Part of a small language model's weights: rotary positions.
MLP neurons of a small language model. Each row is named by its layer, matrix (gate and up: input weights; down: output weights) and neuron, and shows model dimensions 128-319. Each number is 500 + 50 x the weight over its row's rms, rounded and kept within 0 to 999. Numbers have three digits each. A neuron's up and down rows have the sign that makes its largest values positive.
After each neuron's rows, "raises" lists the tokens whose logits its output raises most directly, leaving later layers aside.

L9.gate115:538506464521476468413511410487590536588528490483528504478497557471513541495449463514521450462496541444546510536506458481448520577569522508532500474479500611515544611475482542485467556483427521546425485523511492539473447416478527600516499500511574556585537495508496515465448450546508430496500482575533485457554530518493553512444506541515474477479574489569555495348506563427462437374484485493522470545489552525479435546536532503524410520513509545498472494497570562468460525530449502482505451537588496511470427638504531429460459372485546478519425493480444541470452463542458528483
L9.up115:516545429449519504421512464453580506486525408548568460515485489334505517499474484429531469441494548491496468485492487455492534547615568533613532477510484462608524503515446536537474482497502580520516441433414473524505522461532537598507525483483549440467564467522542489518449518438474456579529570506427460443573585479397460540479536562562491497497542497519528455460555534583521473496453561518538477563486618507474417520444467464418466533522544527475521479493519521502436511526457541443513469503572483531588472524529519476539412489409524436443536552431577444566459563511504494491
L9.down115:487503485512486487532416598502449525415491566552475516495504539595421523505503581486526533543471449465492547492530563533538443425428483456404480535560496489401452468463484474497478453435592504448542543564573592402540536528484488351470464538549490468489514470516457510569551492515498593495504417471498609503554442535518539501511469426526500487491453446438504490646474505457534516558536527485472515438492422538571590443484468567524543534462429482501550514421493525513549534474561496529463517421340522447471561427469501580502624579578458555572556446498453479498557482505553489459
raises: " was", " began", " consisted", " could", " did"

L9.gate748:473420582495523480546590505550487514476528578430542554495604517511510609474582492489455476601440460470512474537488461536552499455493501480489540534571523513473562517463525457494511606519527566503489550508540573513495562464528380605480502573559552536552527435467497497513417412484563510469443605450503552474507524556552527498408497527575477480470491491495500550569445498501535537575574473396447488477404391522529502494624529496542523464545575581567354405503495590564502550475568452407533439434432518514505440449515539475510492580598499536471418509508476516475437454516448472508
L9.up748:495647536566558561543422553552524475525441560517492523542486436523546560427545541499479557525512441439492510499460579513545453510479494416549467478413504467494481462465515403466528466511432501503586505520539503436520523484415440615516499498502491455464471503545475560513455410516549501545495471545515529568567536520582451525454452519468505488488463491517558623462524481506483561411676491533489466499493529410548434581501477485487512514574551535452426489459481494431567571560616445422503461513442488426652463501513491550479393560624501471491472513537596487456557525508525513587
L9.down748:576486537511481479504408530420504452515532568557518486563470398497409473499543522535432520557506517538544575509522588347496500521492518458536558518438474453524519465536496427483467525463514474443435591488467463458518390495433522503522532529537425488513450552465542529513441446477479521435492502591460415578488486501511535421535392518519436533406555468498462531501584507424418502482480548399442525393551431482488433477542563575420600472509529492557453578509487375483481506507484467491475472511487541477490542545469546574433498494478448484536518498542518517488539416590554519445
raises: " April", " October", " June", " May", " July"

L9.gate364:579469484512456502511455507525510405520469479519530561502531438554462412542555498669537424471453444556449452514519432596461465396572491471499416448511354502533510484427528482562572485485502508504575402503594437560385473495529496518546566505465569505553479484481488551523491509470379534524438417458517503423470540455468550611436480549538623464515501427461493529526519430493594564457484546563570494483464450517442357528459513495443522405514585514611548484397500479482452570551518506504447455403523436501473452425540498422490491542500530389471495450508463515447498457528499507494
L9.up364:484512450493376468498490509517550546477483444565509497553387558633487528450531493551497568397489469608468570430506390539511525418487558436519416468650472434496462459523467493531510525492594362578576513509522470565462469514520515559506524405527475605547493454440473495608408576479460532530565511579550508511543481514553476478525573529538416563520528479501526475458434546472516524427485523540585435465517417532535432558495472460516474430571515448570544562407431518621399543525523422489435468463503462548568486430486458477422525475535514534619504566490474586504492487559555511485
L9.down364:531513569474487577525450501539464553496514455498460489488457516522464408520479500590458497381496465565521483493472446490520519589507533575526485491598446484459543496558528518412426400539442484553469462493443429486472457521562488481519434482569515509539435436467509534543546531469404543502500492553564427460494517521419476434562386565461415560477515444636570484459377517470492417541468456486538393528514469508534498439535416485464518444525499540481545508455486437556429436474544471496419573504564527585407517463489514463504543506448477495588507504498497473526478597551514506534
raises: " of", " others", " other", " another", " "

L5.gate1146:386381498508449420480488439588521458492429613582578433520481510526533488510429559532457498547494518459500407481500475464465618468544609431501504553541511511558464527392555476476570613540470376519533461567450481483521499472519550540552528544579502497489549510576534506561549478383550550470422474454525575439512534547474518457485498522461514548511569436415389491529429394449528508475478504518596614535469426532480541537532532520519482510573537500480472366498552463548554514462505489460480548513530492487428426409482549489494440453565444421543503463511481538410534464587481562525
L5.up1146:533423479451489496474447485480530478371581483521521590561469485430394394485492453499476503547468495471533491478413558552537514452575531486431506537554573549491408494447549484393463508523468483440431417440526454617475479477609579419503444388530597578507532489476455542478550441467518466487492502522527510432478519346534561504423544572474498484518504497479442500538532561403542502458556530495565472497494501514493552490586445519414403539462540535503516519504408559500462473569533540516465543576498493616447519454466472496507566397533593419490497573498438448453494446494487401455
L5.down1146:448522440492445494437549518506562392449542459442465563464537415505492411499481481502450493491534484422495459562495496547528509504558555517393600466503552470541433514516515412483444562577485457482393446486547473421475631492613487453510471447523547580544547525476514504561586529469450520547545508458521527510530494425473480481429535498489495509507510411490457569454469531420434436514509491458546407422489419496472498502609546514402477476489545502504525498481491521551506492559556499538478537534540530506477438467522441486504523324482396328506424467542530528524511525428554455503
raises: " few", " far", " soon", " short", " close"

L9.gate827:477509489415394483540556474474471540470430635508521545487543495426538447509473415601446555570399406410588436476517429447496445437441495569525516501453478500488480477456410452540491552467479475530426560470566564536488448446608515477540460502414596477481438508540508455529440413542566499413445498516409568527491418549505443471485573448505619521459434414545487440392403452440495553489512429555524483502465530510492463407464526508456523460515486604613581528504537482577458572483529536481476514522505499434516455453475585491404504561536471480502571462546534578448503462550478504455
L9.up827:568455511454544550503554592512437426485491617499477555508541519441564466489532528461480522621482410528525506487567430470476542427464498502475468570453469446515518456506515470445491470580406542521507498463511542534476410538486506521486460563554427486473448466407527521534561441576537472429400618548498498494463550534485582546404496474484445493468546553490557491523520557490461519504485529507435504585512521654455475508420570500508442509554471370561488467489397502567487524469432468538546495527473500505450393528493416537483533432566475573506540489598549588443538474489526466523
L9.down827:446493518465440509551521568610464585588454541511391437522506586434473486489432509473500473442520435430519502484615443544520513420481583530544404518553625522489485479538510462552385489547532455565512495437583562526473386517499500459526510452499446515573542449540479545542561497473404450444565489618435381495532573465466497509537469438480475549573529436505438465436535574558432437436482529511507513532414487560537389469554512553570523452489443422528510518577462493516533466529397469458502491526424520556490565518528508450561451425444499523561475459515398601435544507448477561520
raises: " December", " February", " May", " October", " January"

L9.gate461:502395497470481490568493461515573492516535476477576424446480461471554488595529440520535446595475523510469466508516503482492457468535500393528591529592445551574477508545419563515533540471535495463556576418469500535468475474427535494387461538520497435461489453528523412542443466489494439503523525459591513458480461465476518517550447442531528452420506458386502514465462521535471494600443527375430506505451579534471476482472548511535621484495591562582514472456484521558476583429494478400474427475531450485511499387464502527511513578542426451464558492540486571573548469559546478501
L9.up461:545495521382515474518548470512544573626560437580555401568492490426519456507507442462586535603533541519556478574642385445477453454542472419554548485593515477500498482570524609473528557576474534479503526404486522431376445445516532498497476408455523502505415429485522551564478496573564498409404515551549485528471501550437514454567524442487561424435511485511528537562467535510425521494504443430522562550451448486532443507522424470536539503466562549540497436517426506604407583464500467387503519447393453467541541531462459514484532558552462396442612565480621431463544509482520448460
L9.down461:503497556530428485507503491528443504491501561530499516571464437512503455483553478460520490448453484530523454521466507535577439571473464537496381499480505518440487499517583544470434491509434463548513464519492467416540517353506481559600500502412379552547513507513484507492658449459478495462452507515530523465477472471493510510635412446475541505477503484518519542599529552505499510540532500520568495501454463468499505583468403518554490509519522489466497441394516446534478527495515438588486497449362489562547461430524495404515466525488610459431479443391415458453556535476567484542
raises: "th", "00", "0", "01", "55"

L5.gate1311:446439485465576551504519457494607549476502490429483433392461550428533517518501490447484579512426416495541438503578433545440583532599473440536585582493511478510450487445404490554555466481619406471525553495631520503485498474462451498544525522537599450497480476475559543511424457507443513445493503551513575423544480625495493510463552417525524538450594516495437503392401497560562582520556491472424618498499471519423523527542543549471426380623596530634444461498537507522513545530595472445466505491462427474551578491441544551435540419520444524427498549572478577507447413559509531474
L5.up1311:579469617488560455534424477544494531502422405485512459472495436521560488451445536482458544419481451495483513490538532486407443538452518526566483556509486509469396551513590489517449466495501391539505478531579529456488581421549427535497482553523548528521499576422442525497517505426496438484406526488446466484519559522443491527466512566445570502443517504541488607492393549617553614463630512512553495413513469468526472511468483417452440500553479480540355386442494507498543525511528458484530535531553532418538536565557568464624463485444470600479505503498436511545523498536469585490
L5.down1311:580435637451481511501542447482475507479423435557450511535522459489550468421459454357417512451526482548475539516490525515535453547468540542486457507502574486528426527510521479527451488487465485516551511541487475423470565388559480525526492506529545578504491566437450495572508511469506470470359587501468454490473530539416512501440540601505598502439526550478457592487515576610464552454625570504579437466469422553557497468414477432451481473526514542564393481404460473461550592463453476467533545497537491522517547466470591505572502529450527543522538519490514526447548484565494470494
raises: "Note", "October", "which", "April", "with"

L5.gate149:453427434565549493394530462520491534427435503536503518477467555548514415493521406549488538483538389497441470440457404526498533450498481503413499531512389500472429523540483632464381533443477478517438471589495406521422575504573631602414416452473465555576570567466536452501515448504608519577569442482558540552553520443508584455406442528571492538460509412476474517534484494608583490466462410510470574538521510534497550503448481584426419487540515412537532423494549433475545546512432605503474508383515457507500541432490502456566473386510468499416564464440498481467511492545521488515
L5.up149:591435498512477472439513541460499587501489487495561511549519554481429456507575467543484601508564489582422602441514506477497465491502518502446566549527483498428482542497608568462458478518412573546522602524479489491566577516555483459506507460533505535473507556431429502463509454579565530566502463515506486524517632585465457531447427490461478465529517530576574577487550551491492477524495450539461438446449602431428580593502489583410551532506476511503520521430427520511580587476568514444480555410467429598487518517494563570520516526528576452516419578515513526543453492453493527593
L5.down149:517461496427479541555505535491598481602444524424506435556508463474489472447475524511537510507503515556504448485559578491462419491449496487523465500494564510494556526525584571565534494458493503490513454528530452457462565556501530502578511468478451480433541476521550569475485523508569479535443495469508481437493555444579515474543528460507502515530521504638430514475430419373551475524519467523453553492569486439433537510510375482516554432523468520572530474429465546567428453520554549574440525497542475462486475624486470504489428587418587529520462472553504432511490509482464497567
raises: " him", " them", " any", " whom", " those"

L9.gate400:445543559556455477572510500546465518541537535552567474526520507486543423507502528445468559557424462524459485400462468520454587447538459399488522538586589563527529563503433519527598559429498528453514511494598520437467514514560541469477507505513572463363507593550504469517424536538557607474455465422479539540579537465474422467502503433437531552438483506462547545492452476447508558526508472470485535473473510450511506474491444537520532490522596510475491521487463547572475562524484597527521536557518592435519508455484548466508558443601432573463496534510519543496440508573535577581
L9.up400:494496453529474580515395495528455485528437506489542571610580415540534529489463567533587520486576451499555412614498460552421505530442484569463539501557560529545502469510540504543474553507472511498490537457500469516512513499482509513468527522552554460470410456450501572499565423506487484504506510480455495495473526548472485562470608524491521504456467598476393559400592455490497529447606506401522486448477494544605428478547512500587532418500508497446562495439451432381517596456499480590494447529461478528489575479423466545521651524459551564483520546539397494554498540525450436480
L9.down400:464490609449547528535524485481512474592434428516515450507499457402570536394497549545494506486584530586464524557518564512461510506482454477533452552502586612482503454552548471560535571575603509512480484461518457413519526502511430508462580563535452545490431552547485417468565436468437610516542471465430512539534468521533514571455482492483494540494424449509521491457542450535536468508533591521586592399583483419542526573582453484525513492511611532443550443438497504571535563511581493565572550566552515505448489385401492488493567452515488542530497450564553526465347511465507437471
raises: " ensure", " create", " reduce", " keep", " raise"